config.yaml
n_layer: 11
d_model: 256
n_head: 4
n_kv_head: 1
head_dim: 64
d_mlp: 704
vocab_size: 512
activation: "reglu"
norm: "rmsnorm"
norm_place: "pre"
norm_eps: 1e-05
positions: "rope"
rope_base: 1000000.0
rope_fraction: 1.0
qk_norm: false
attn_scale: 0.125
bias: "none"
tie_embeddings: true
parallel_block: false
init: "uniform"
init_std_qkv: 0.0224
init_std_o: 0.0
init_std_up: 0.0224
init_std_down: 0.0
init_mimetic: 0.7
optimizer: "muon"
lr: 0.00523
beta1: 0.93
weight_decay: 0.024
lr_head: 0.00782
warmup_steps: 200
schedule: "wsd"
decay_fraction: 0.531
decay_shape: "linear"
final_lr_fraction: 0.0
batch_tokens: 32768
seq_len: 128
doc_mask: true
train_tokens: 361900000
steps: 11045
dataset: "wikipedia_en"
MLP neurons of a small language model. Each row is named by its layer, matrix (down: output weights) and neuron, and shows model dimensions 80-143. Each number is 128 + 24 x the weight over its row's rms, rounded and kept within 0 to 255. A neuron's up and down rows have the sign that makes its largest values positive.
After each neuron's rows, "fires before" lists the tokens most often just after its 100 highest values on Wikipedia text that the model never trained on.

L2.down638 [104 125 155  89 147 117 145  92 142 161  93 126 169  97 135 150 118 131 179 154 161  92 116 172 163 123 151 139 143 151 131  83 164 177 111 147 154  97  96 151 138 124 112 112 124 118  98 168 156 135 126 114 143 165 109 169 128 160 120 106 152 125 117  88]
fires before: " The", "==", " A", " He", "The"

L8.down298 [111 147  93 113 113  92  99 134 134 116 194 115 155 155  98 138 125 115 121  92 140  95 117  82 186 117 121 139 127 132 136 113 128 128 181  99 157 109 122 145 127 118 161 112 164 163 124 135 136 148 157 177 153 122 134 104 145 135 124 119 111  89 124 140]
fires before: ".", " \"", " |"

L2.down241 [102 126 137 122 117 178 154 107 125 110 144 180 129 103 125 117 149 160 169 165 171 128 119 138 124 113 101 102 134 129 137 173 136 121 137 130 137 147 158 133 163 121 155 108 156  83 118  91 113 152 120 169 130 131 126 110 142 129 121  94 125 146 131  86]
fires before: "t", "c", "ter", "al", "a", "ing"

L7.down571 [ 82  81 138 115 161 172 130  92 129 144 183 118 115 107 149 135 174 111 107 136  89  97 143 153 156 110  77 111 140  96 127 120 122  97 118 117 146  99 115 131 126 112  99 149 149 129 114  71 154 140 121 123 125 146 127 108 138 115  58 155 159 107 118 122]
fires before: " ", "er", "e", "el", "ar"

L8.down450 [150 113 147 118 118 136 156 176  78 153 151 101 140  83 145  99 138 147 153 153 132 136  99 135  71 121 121 102 124 155 131 114 133 163 111  82 142  97 148 101 100 129 107 109 110 131 106 159 123 124 130  94 152 160 123 128 149 118 138 109 121 127 158  98]
fires before: "z", "p", "b"

L2.down616 [115 110  68 129 148 152 145 126 123  93 141 147 124 161 151 144 156 132 109 149 124  87 122 141 130 160 186 151 142 110 132 113 138 163 157 136 131 139 124 124 155 177 137 124 101 127 126 125 121 144 129 115 111 163 126 133 121 159 110 175 103 146  35 126]
fires before: "em", "t", "or", "r", "b"

L6.down226 [152 136 182 152 101 132 148 114 146 126 122 132 117 113 156 120 145 141 103 109 117  93 123 103 133 109 155 121 157 127 123 155 168  62 112 129 103 108  99 139 137 133 138 187 182 126 162 130 142 150 124 139  99 135 117 114 155 119 139 148 139 114 135 144]
fires before: " ", ":", " E", " S", " N", " U"

L8.down197 [122 127 114 101 103 166 177 112 116 122 137  88 151 122 117 130 140 106 111 120 127  92 130 122 105 102 140 156 101  87 175  74 144 110 100 101 134 126 122 122 168 142 113 157 117 127  95 143 141  58 135 130 169 149 126 176  85 130 129 124  79 125  88 137]
fires before: "u", "|---|---", "e", "ot", "an"

L7.down701 [141 171 132 117 150 141 201 162 113 132 128  85 121  92 154 146 101 107 112 141 114 136 188 167 130 159 106 137 119 121 147 143 112 115 133 129 132 188 133 143 137 142 171 101 127 130 168 139 118 136 119 194 103 127 120 124  93 153 124 146 143 109 109 153]
fires before: "ed", "es", "e", "ing", "em", "ure"

L7.down184 [145 106 145 106  72 126 156 112 132  92 139 145 110 127  64 126 151 111 117 105  97 118  75 118 107 111 132 151  86 138 110 132 141 117  78 126 128  92 159 148 100 100  92 117 104 140 124 144 131  87 100 162 154 139 121 135  93 102 132 103 168 137 111 109]
fires before: "am", "e", "ot", "ame", "ew"

L8.down218 [173 100 116 161 118 109 161 167 109 155 142 144 130 115 138 117 135 165 147 122  96 119 154 126 102 124 105 140 114 127 139 151 113  90 136  78 113 126 165 137  78 138 135 111  95 113 150 153 120 180 123 105 163 128 102 114 138 137 139 174 148 191 161 137]
fires before: "p", "m", "iv"

L6.down699 [123 120 118 101 115 156 121 172 125 144 129 101 159 136 123 110 117 158  95 162 119 111 158  88 135 110 111 113 133 145 146 124 152 126 146  66 140 104 152  77 127  89  88  52  97 122 120 125 118 110 134 120 107 107 166  99 142 110 116 107 123 149 150 184]
fires before: "s", "he", "ate", "al"

L7.down682 [ 85 129 157 158 136 110 125 144 119  99 109 150 152  76 136 126 143 124 155 158 139 110 114 110 122 148 118 101  86 131 145 173 183 188 153 112 102 116 161 119 153 154 145 139 145 122 133 132 150 124 119 189 113 153 135 170 168 115 142 135 138 142  92 193]
fires before: "an", "x", "t", "a"

L6.down640 [104 158 145  88 119 134 154 112 122 142 168 146 155  93 124 133 142 161 157  98 141 136 112 134 156 119  97 143 152 142 130 141 162 113 108 110 194 124 119 121 110 134 158  91 131 143 122 125 136 125 107 147 148 173 131 115 106 132 160  80  97 138 153 139]
fires before: " of", "y", " by", "n", ":", "ed"

L8.down288 [168 117 118 115 124 109 159 151 126 157 164 143 158 147 143 136  97 165 114 149 127 121 136 118  94  97 110 160 111 121 133 109 150 119 159 115 130  97 156 100 109 111 149 150 116 114 137 166 144 124 124 132  90 124 103 150 130 145  88  80 102 142  78 131]
fires before: "ar", "s", "ing", "ed", "ary", "et"

L6.down135 [106 130 142  92 112 141  95 130 108 157 115 108  99 145 125 140 119 108 133 147 107  72 128 106 108 150  81 128 157 149 133 122 113 133 212  99 103 105 161 108 123 134 129 161  90 138  85  97 125 119 114 152 127  89 145 165 143 142  88 118 134 137 111 128]
fires before: "al", "o", "ed", "ation", "at", "s"

L2.down352 [143 145 119 172 138  93 158 139  87 101 123 113 135  92 141 147 113 157 133 151 112 124 182 124 150 113 136 120 144 112 159 117 124 134 127 136 165 127 138 139  99 167 139 156 136 106  94 119 140 130 136  83 111 147 146 128 131 126 112 171 134 142 123 160]
fires before: "ic", "is", "ation", "ing", " a"

L7.down131 [126 118 125 132 152 108 123 122 133 115 182  92 166 163 143 122 118 137 109 116 120  90 154 112 139 161 152  96 178 124 116 134  89 105 110 124 175 169 131 110 120 125 132 140 108  89 100 116 132 179  73 153 123 134 116 101  96  91 146  85  84 112 122 104]
fires before: "p", "ber", "ep"

L2.down412 [158 131 112 141 139 159 114 104 114 136 111 134 104 147  90 143 124 123 123 132 179 117 126  88 109 117 166 104 138 153 135 100 148 123 118 114 127 114 134 117 124  77 135 149 113 173 147  94 111 110 123 124  61  87 140  98 131 113 128 103 146 128  92 111]
fires before: "le", "e", "l", "n", "ul", "i"

L6.down418 [144 132 131 114 129 150 100 181 143  97 145 111 160 111 111 139 141 142 125 182 155 139 144 102 155 142 124 138 136 154 149 144 181  98 149 139  81 148 148 123 186 132 152 119 121 127  92 124 142 103 144 102 147 144 113 141  85 126 145 157 137 139 159 134]
fires before: "ed", "an", "ing", "y", "ers", "s"

L8.down564 [122 147 137 107 111 125  96 142 137 124 143 110 112  84  98 117 107 108 120 152 139 107 137 114 137 160 110 106 143 175 122  84 130 151 164 135 150  91 112 186 111  94  71 124 117 144 121  97 131 128 138  97 108 145 138 148  98 145 160 107 156 124 150  88]
fires before: "on", "s", "ct", "ut", "e", "ff"

L8.down65 [138 117 123  93 124 120 145 120 113 114 113  86 166 148 136 102 131 119 151 136 150 131 144 141 143 105 103  90 110 104 128 144 124 124 135 148 127 126 175 134 156 118  75 168 120 137 176 126 105 163  82 143  98 138 116 108 118 105 127 135 137 160 119 103]
fires before: "r", "er", "ine", "ri"

L2.down105 [147 157 113 141 107 110 137 110  84 131 116 107 119  94 157 132 175 157 154 129 145 157 178  86 103 125 131  72 110 146 129 103 154 127 138 111 132 125 158  98  96 111 153 148 146 126 105 138 103 115 178 138 147 160 149 180 132  99 133 148 132 146 160 150]
fires before: "d", "m", "an", "v", "i", "j"

L7.down501 [115 152 151 164 117 112 110 151 106 138 154 142 165 113 125 101 134 147 119 106  93  99 124 170  99 133 145 120  81 155  94 159 153  74  82 122 163 148 136 157 148 144 154 114 134 127 157 137 136 146 119  68 126 132 144 119 135 155 153 128 138 184 116 120]
fires before: "n", "ard", "o"

L7.down443 [129 104 164 124 160 167 130 133 152 134 106 157 114 102 132 186 152 132 128 124 151 109 131 106 172 167 109 106 168 158 133 142 117 120 108 134 127 129 159 148 132 132 121 113 159 109  79 127 149 122 127 111 102 130 132 131 111 138 155  95 136 133 139 114]
fires before: "or", "ment", "ing"

L7.down534 [127 139 109  98 143 130 171 141 127  89 109  99 155 136 169 139 124 153 152 108 128 140 126 163 159 134 163 128 119  93 109 117 134 126 147 113 158 128 134 159 139 169  75 148 120  83 131 156 147 129 115 170 147 119 145 143 109 126 143  91 117 161 112 118]
fires before: "er", "ers"

L7.down95 [144 128 141 169 162 120  65 127 137 123 127  90 117 157 129 110 106 129 130 151 126 117 108  85 140 154 131 109 126 106 148 146 130 130 121  84 140 137 148 152 123 122 160 161 134 113 135 120 108 153 145 140 127 139 154 111 132 134 136  90 151 131 102 169]
fires before: "b", "ic", "t", "an"

L2.down233 [ 96 126  84 147 162  76 164 119 111  71 140 132 181 130 121 109 118 137 111 157 117 136 114 124 167 134  93 125 129 168 148 105 144 106 137 149 123 148 137 164  78 119 132 118 105  75 166 168 116 161  93 129 108 119 135 118 119 140 124 158 121 118 117 145]
fires before: "2", "3", "6", "7", "5"

L2.down275 [116 151 141 128  92 157 108 141 139 104 111 115 136 154 149  96 158  94 128 129 118  91 112 152 153 181 186 134 110 128 138 116 177 101 122 172 116 123 111  82 111 111 139 169 154 174 132 163 154 121 133 121 121 154 109  56 124 132 107 142 155 136  98 121]
fires before: "er", "es", "nt", "n"

L2.down692 [115 156 147  98 104 114 123 118 114 142 165 121 150 109 122 127 145 148 166 130  78 165 181 106 147 127  91 140 139 164 120 122 135  98 122 151 129 165 160  99 122 160 117 102 158 101 146 145 107 128 108 137 141 147 150  72 125 110 155 118 129 174 131  58]
fires before: "y", "ry", "ri", "t", "m"

L2.down354 [138 142  91 165 117  92 123 133  92  99 204 143 154 126 112 147  79 129  96 152 120 127 120 146 147 146 115 141 155 121 147 111 134 136 134 158 115 177 157 135 136 126 124 158 162 103 139  73 102 140 129 177 138 176 113 119 101 125 108 126 132 124 152 141]
fires before: "p", "il", "in", "c", "v", "pp"

L6.down61 [189 105 158 134 144 102 163 142 128 150 126 118 115  94  93 109  89 182 104 112 112 131 105 111 109 133 127 134 123 117 128 125 128 115 131 133 130 158 144 119 140 118 112 103 111 159 162 151 104 143 123 147 126 147 107  88 143 117 175 161 137 118 162 127]
fires before: "p", ":", "==\n", " |", " in", " st"

L8.down648 [113  94 159 110 120 111 129 116 120 141 120 130 145 115 132 140 107 146 120 157 155 128 148 145 106 120 141 154 121  88  86 164 137 132 143 151 147 121 145 119  99 105 144 117 114 120 154 106 140 103 120 135 123 106 104  96 128 102 139 111 127 134 161 130]
fires before: "nd", "il", "g"

L2.down75 [124  97 163 137 127 138 108 105 178 101 104 134 122 113 110  93 112 139 145 124 119 155 114 118 160 165 112 132  97 165 103 142 151 129 139  58 111 105 154 141  66 125 104 109  85 121 111 134  93  93 111 117 143 124 137 118  81 106 123 122 148 153 110 115]
fires before: "ber", "ain", "all", "ith", "ov", "er"

L7.down487 [ 93  90 138 113 139 167 141 113 104 130 141 140 119 138 113 145 170 112 127 125  95 143 139 145 119 140 132 116 109 114  68 113 158  96 109 125 165 107 111 103  70  97 104 101 110 161 154 116 102 184 124 158 160 112 116 134 134 140  92 147 145 106 123 118]
fires before: " "

L7.down337 [120  59 150 110 117 114  99 127 102 123 111 102  96 121 136 138 155 159 134 125 123 161 106 139 125 151 116 116 157 126 177 152  74 149 150 140 117 127 160 168 134 124 111 125 140 102  99 171  94 137 128 129 143 173 115 134  87 115  95 112 115 128 133 110]
fires before: "ber", "b", "l", "oc", "el"

L7.down467 [123 118 112 142 119 153 148 123 151 102  79 157 164 135 140 116 100 126 166 106 151 188 113  80 138 133 158 150  94 144 141 131 147  96 128  87 138 128 172 138 123 109 137 117 116 129 113 112 132  95 136  82 129 137 148 125 157 114 127 144 145 108 135  99]
fires before: "ain", "ov", "ad", "ar", "an", "em"

L2.down425 [124 114 102 127 155 130 126 122 110  92 113 111  99 123 129 139 182 123 124 158 122 143 141  88 117 112 100 167 132  97 150 180 154 115 118 120 124 114  93 115  71 119 101 166  98 144  97 113 113 169 130 142 131 118  89  96 180  88 154 156 109 140 148 165]
fires before: "d", "ic", "t", " of", " ", "ter"

L2.down648 [158 149 122 126 117 100 171 104 140 150 148 145 114 158 136 139 129 125 154 164  96 120  96  80 171 124 112 146 139 121  92 141 109 110 138 100 152 122 158 124 107 141 177 169 107 111 109  99 124 160 118 156 140 118 104 146 140 129 121 159 117 144 121  99]
fires before: " P", " C", " T", " B", " M", " S"

L8.down582 [138 173 118 102 140 106 163 131 145 145  77 109 136  94 114 136 136  86  97 125  93 138 130 117 130 139  92 129  80  89 137 136 131 113 147 106 125 100 113 155 186  68 137 103 131 132 159 113  96  97 112 124 116 158  94 158 102 119  91 117 145 154 123 137]
fires before: "ed", "ment", "ing", "or", "em", " the"

L8.down377 [118 124 121 152 124 100 112 123 148 105 100 102  66 139  96 137 125  96 141 152 150 131 153 134 121 128 109 137 115 120  96 111 125 170 129 129 122 115 153 180 158 135 108 114 150  91 128 136 124 109 137 142 125 149 124 181  76  78 143 113 185 138 111  80]
fires before: "or", "ing", "ric", "ri", "m", "ed"

L6.down471 [117 145 132 150 115 121 104 123  97 108 125 140 163 108 129 105 105 130  59 126 137 138  41 105 102 125 135 105 158 148 122 126 163 131 107 157 126 132 176 150 119 111 116 137 127  90 106 129 124 160 105 153 147 178 129 133 109 131 119 135 156 106 111 133]
fires before: "0", "9", "8", "7", "4", "2"

L7.down194 [143 116 157  90 129 152 168 158 150 112 155 149 122 132  82 145 126 118 119 145 135 105 166 117 122 125 134 105 104 118 130 113 147 130 128  97 143 154 150 103 130 114 137 152 113 102 151 111 109 116 136 132  79 125 140 107 108 135 181 156 166 161 104 107]
fires before: "n", "m", "e", "ing", "g"

L7.down2 [115 123 100  93 113 139 137 125 171 174 146 156 118 108 132 157 113 144 101 122 172 175 120  89 134 134 116 142 160 148 138  92 149 135  97  96 130 163 132 130 105 118 105 107 103 116  91 132 132 120 147  89 149 118 133  80 113 143 113 122 152 134 144 115]
fires before: "y", "en", "\n", "c", "ing", " a"

L8.down488 [165 134 130 159 109 184 149 143 137 118 128 136 128 117 149 110 118 136 117  98 103 151 144  98 104 134 134 114 123 141 123 141 178 153 105  93 138 148 131  93 136 142 111  96  75 142 120 158 125  86 124 138 155 119 123 101 119 147 106 116 120 169 130 137]
fires before: "t", "n", "y", "b"

L7.down667 [176 123 133 159 135  94 153  88 108  90 104 117 117 104  90 123 139 126 145 156 138 114 149 144 118 151 117 113 124 125 144  94  83  67 124  73 150 134 147 138 135 172 112 113 130 112 134 138 133 141 100 142 171 126 110 141 137 103 120 134 159 133 151 134]
fires before: "e", "es", "ro", "if", "k"

L6.down664 [156 158 117 123 102 112 128 156 133 113 116  79 148 166 108 165 104 102 140 133 122 113 114  97 110 168 115 136 111 106 179 176 111 171 130 104 140 119  88 147 121 131 145 129 138  93 109 117  60 128  97 103 114 112 111  85 157 109 155 123 118 200 148 131]
fires before: " was", " is", "s", "al", " ", " h"

L6.down300 [149 133 149 121 116 150 122  81 146 104 139 176 148 143 143 163 152 109 139 168 158  84 113 124 122 136 140 172 186 153 136 134 119 110  92 140 143 104 121  93 180 130 132 138 155 122 113 184 106 110 141 110 114 150  96 159 175 105 149 109 153 142 135 104]
fires before: "==", "The", "A", "I", "==="

L8.down395 [119 129 122 157 136  87 187  89 108  93  98 121 120 100 139 120 156 130 122 128 113 135 165 139 130 127 140 119 117 102 136 125  91 120 122 118 114 164 165 170 153 133 117 121 100 151 101 108 133  70 149 113 121  97  94 126 130 139 102 152 130 181 130 129]
fires before: "ed", "m", "ing", "e", "es", "ation"

L2.down470 [172 118  89 150 129 122 196 121 134  99 135 127 105  73 153 151 124 122 152 132  94 151 153 135 132 162 128 115  96 124 143 111 151 112 136  72 121 116 139 124 133 127 142 107 168 128 149 124 129  83 142  80 116 152 116 134 105 112 141 120  98 159 150 148]
fires before: "st", "d", "m", "t"

L8.down665 [107 119 103 116 163 137 165 136 114 133  90 191 182 143 130 162  93 114 149 109 120 141 143 142 101 116 130 130 124 140 115 108 135 114 174 122  86 132 167 148 113 136 121  95 100 109 129 139 143 131  96 167 130 132 130 109 131 185 136 158 133 150 159 153]
fires before: "-", "p", "c", "s", "v", "|"

L7.down122 [156 119 153 139 147 111 151 124  99 110 114 124 116 135 136 139 113 102 152 108  86 147 119 151 154 162 135 123  87 130 123  98 115  94 126 166 139 130 136 160 125 158 145 139  84 144 120 128 118 108 131 150 134  89 137 144 116 166 179  79 134  93 115 116]
fires before: "=", "===", "==\n", "==", "nt"

L2.down405 [154 125 100 176 120 124 120 127 119 114 156  78 177 177 129 111 105 126 149 120 145 109 106 160 136 158 130 155 140  92 136 116 125 153 117 155 146 120 104 144 144 132 131 103 112 143 144 129 150 132 158 141  93 109 129  57 150 132 177 109 141 124 147 134]
fires before: "nt", "n", "ld", "gh"

L8.down198 [ 98  88 128 152 116  84 135 125 140 128 158 121 151 157 109 139 133  91 143 150 125 129 115 161 117 172 140 132  92 139 119 119  96 136  87 148  96 169 138 151 160 144 134 112 127 106 149 130 134  98 122 138 129 189 189 140 125 130 152 156  96 140 113 133]
fires before: "h", "he", "p", "her", "nt"

L2.down91 [111 144 152 101 126 107 103 142 100 119 118  96 145 110 173 135 133 128 153 124 121 137 146  65 139 104 115 105 157 129 117 176 170 140 138 129  74 116 138 178 106 121 135 115 157  88 101 182 107 155 139 129 120 130 123 123 109  87 109 111  92 108 110 163]
fires before: "ber", "ol", "o", "b", "k", "ew"

L6.down1 [107 129 128 131 114 116 192 159 155 144 114 107 120 139 106 151 157 108 155 117 103 115 113 119 125 112 140 128 123 107 105 145 135  89 121  96 176 134 108 112 113  91 113 165 128 121 140 153 113 115  83 125 120  88 129 147  59 148 113 159 131  99 105 119]
fires before: " ", " C", "|", " T", " |", " L"

L2.down413 [144  96 106 131 141 135 142 151 130 127  97 108  93 143 101 117 103 104 132 137 144 100 139 170  93 141 125 121  96 113 131 161 100 118 134 166 146 141 153 149 134 111 129 139 159 125 186 130 154 164 143 143 164 121 115 107 140 180 145 165 131 164  99  97]
fires before: "ic", "th", "e", "is"

L7.down114 [106 138 141 125  96 100 127 124  76 106 128 140 137 154 142 127 130 152 130 120 130 113 130 152 146 154 122 158  99 111  88 139 154  94 119 130  92 148 101 154 173 128 117 115 146 116 122 172 133 128 171  87  98 135 128 154 138 131 182 119  94 173 143 123]
fires before: "p", "nt", "n", "er", "c", "ld"

L7.down101 [107  92 128 118 128 124  95 165 118 139  87 100 130 122 130 128 113 106 169 117 159 132 143 158 125 121 157 166 112 103 134  95 178 113 136 156 150 130 137 124 122 121 129 118 133 101 142 147 138 170 110  86 109 120  82 102 144 102 124 109  93 108  92 167]
fires before: "em", "ust", "il", "g", "t", "ly"

L8.down8 [120 103 173 117 132 129 143 116 124 165 103 111 152 140 137 116 133 137  89 106  92 114 147 166 104 185 109 100 150 110 115 137 200  80 119 125 119 116 127 151 107 100 109  97 119 128 144 102 184  99 138 166  91 125 123 159 142 142 126 151 132 138 103 177]
fires before: ":", " ", "al", "N"

L8.down583 [112 132 149 162 123 129 128 140 116 109 147 140 110 112 114 142 126 109 157 132 123 125 108 160 156 129 109 100 160 130 101 171  97 130 144 155 117 116 134 130 129 209 142 120 136  80 145 111 162 144  90 108 129 114 151 124  84 167 127 123 105 153 141 126]
fires before: "ion", "ive", "ed", "ing"

L8.down232 [169 150 121 127 118 113 131 144 138 120 154 104  91 135 160 155 119 111 128 131 149 121 147 140 130 128 142 125 120 175 169 114 139 111 102 136 104 128 106 173 109 122 108 107 127 116  96  93  98 139 136 141 117  87 144 136  97 135 131 118 145 144 134 120]
fires before: "=", "===", "==\n", "=="

L7.down652 [149 139 126 112 119 121 143 129 125 118 130 157 114 148 135 100 157 118  84 133 119 122  84  96  86 135 138 126 124 131 123 152 108 101 135 158 173 119 151 130 128 159  94 166 101 134 134 168 128 130 109 129 104 101 113 111 111  93 107 159 147 114 148 125]
fires before: "s", "p", "c", "b", "ed"

L6.down479 [101 175 168  95 136 129 147 108 145 134 109 149 141 146 179 160  89 148  90 113 107  73 152 156 110 119 152 128 157 156 185 111 151 114 118  95 142 141 130 118 134 121  85 136 159 105 139 131 122 132 143 130 170 132 136 114 113 167 104 143 179 135 110 114]
fires before: "1", "2", "9", "0", "in"

L6.down616 [122  95 142 158 112 154 158 145 174 116  95 140 138 145 139  92 152 123 123 197 123 145  72 202 105  72 105 112 118 136 113 136 149 103 170 132 121 128 136 131 122 123 128 160 106 106 159  99 117 155 107 147 151 126 148 127 141 145 108 114 145  84 132 128]
fires before: "ation", "ar", "al", "in", "ou", "ated"

L8.down511 [159 166 124 113 101  92  94 160 111  99  91 125 138 113 109  79 146 112 129 155 140 124 112  97 125 114  94 142 156 144 137 107 120 170 125 105  96 124  71 133 103 149 107 131 133 104 158 119 105 122 116 160 141 132 170 107 129 142 128 125 144 114 137 140]
fires before: "ed", "a", "ro", " St"

L6.down697 [ 93 142 142 139 103  91 144 126 139 108 122  91 114 140 103 117  90 139 127 159 103  97 136 148 158 109 119 159 149 159 174 150 131 120 111 127 146 101  89 193  95 109 128  98 112 123 137 113 143 117 124 154 129 131 144 121  89 155 114 113 109 141 153 120]
fires before: "er", "n", "y", "d", "in"

L8.down150 [159 135 168 139 143 132 130 131 141 148 127 164  99 145 116 145  89 123 145 115 127  99  92 136 147 165  94 144 175 152 135 136 162 144 146 127 153 135 124 158  73 134 141 137 143 127 123 168 155 112 131 152 110 137 160 108 121 132 139 144 176 170 131 122]
fires before: "am", "or", "is", ".", "iv", "in"

L6.down259 [144  63  91 140 113 171 168 156 127 143  85 107 101 128 121 151 140 180 117  91  99 181 127 120 113 117 137 146 112 107 109 107 128 127 115 110 130 156 129 157 113 110 161 135 114  89 143 137 144 127 112 112 156 116 128 145 101 170 130 129 128 133 129 127]
fires before: "le", "ver", "v", "a", "m", "it"

L2.down252 [120 106 104 146 117 122 104 122 162 110 129 103 162  98 127 125 141 153 126 158 150 124 150  86 139 132 119  86 151 121 177  90  83  92 114 100 137 144 115 122 118 134 120 140 121 154  85 116 102 121 111 136  99 104 158  97 143 106  92 145 122 168 124 107]
fires before: "s", "r", "er", "ur", "uc"

L8.down430 [131 133 122 142 142 120 158 131 120  91 143 106 114 115 151 103 135 130 156 138 119 162 141 114 155 161 122  99  92 107 148 128 152  97 144 107 120 102  96 128 121 133 114 123 122 137 143 122 136 132 136 126 123 124 148 132 154 109 127 113 116 136 169 167]
fires before: " the", "c", "ter", "t", "v", "d"

L7.down179 [165 136 132 142 105 159 149 163 102 132 138 138  93 137 145 126 131 136 127 119  77 145 102 111 127 115 172 145 148  82 138 152 108 129 107 119 112 121 125 124 162 117  81 141  92 132 109 119 149 134 142 140  83 169 152 126 127 121 102 111 130 102 139 140]
fires before: "en", "p", "ing"

L7.down644 [151 165 124 181 195 115 122 100 102 137 163 181  96 114 141 123 118 143 126 137 165  80 109 151 155 159 140 108 133  84 161  63 145 106 141 128 140 160 133 133 163 115 136 131 115 114  91  92 136 171 130 160 149 104 121  92 109 130 143 130 103 154 151 116]
fires before: "p", "re"

L7.down472 [143 147  96 125 126 114 101 129 116 110  97 123 109 159 146 102 137  90 118 199 127 131 127  88 106 132  96 110 110  92 129 147 109  44 129 111 139 134 106 140 116 109 158  95 153 180 144 130 105 154 111 165 162 167 133 100 123 120 149 121 155 127 118 111]
fires before: "an", "b", "a", "s"

L8.down574 [136 100 116 111 116 143  80 159 145 146 144  84 112 163 180 123 149 155 133  97 100 129 127 107 137 114 156 145 145 123  99 130 153 102 130 136 120 115 124 136 140 132 142  79 119 132 143 170 102  83 143 106 127 108 172 155 147 159  98 133 129 136 127 114]
fires before: "y", "ber", "b", "ad", "ot", "od"

L8.down53 [112 142 152 109 123 198 123 127 138 150 182 131 136  93  97 117 119  80 118 132 107 132 178 118 132 127 138 123 124 119 150 156 141 116 125 108 135 106 112  95 178 111 160 164 138 143 129 138 142 121 108 142 167 114 122 148 161 120 119 142 137 156 109 149]
fires before: "b", "e", "an", "ot", "er", "k"

L8.down550 [128 117 155  88 108 133 139 152 175 152 122 106 183 113 103 145 109 165 114 173 135 140 129 129 118 118 128 103 114 122 177 111 157  80 151  89 132  95 176 111 152 125 129 142 154 116 122 100 136 162 104 153  84 129 154  51 147 100 139 120 139 132 122 111]
fires before: "s", "t"

L6.down278 [140 101 142 142 140 155 146  74 167 104 153 126 140 114  99 110 136 128 131 136 154 153  84 126 120 141  89 134 160 171 133 121 159 142 134  96 127 110 131 109 115 192 124  67 113 136 143 138 138 153 138 139 101 125  91 165 134 115  86 133  93 100 152 114]
fires before: " ", "il", "ain", "ure", "s"

L2.down429 [180 173 129 144 127 169 129 151 126  98 116 166 133 147 145 112 126 174 134 114 139 151 186 137 162 154 127 151  59 158 144 115 117 160 131  85 138 124 151 101  81 132 108 160  93 140  84 150 137 105 123 112 142  81 106 149 136 121 106 129 111 158 103 109]
fires before: " ", "e", "\n\n"

L7.down691 [115 119 117  97 137 144 147 163  94 136 136 152 136 119 118  87 113 145 122 166 121 116 118 123 151 128 118 189 160 152 138 178 107  86 151 112 171 167 127 133 152 128 132 119 109 123 146 163 104 167 134 122 118 125 118 132 141 166 133  92 134 139 178 130]
fires before: "er", "p", "nt", "ers", "ld"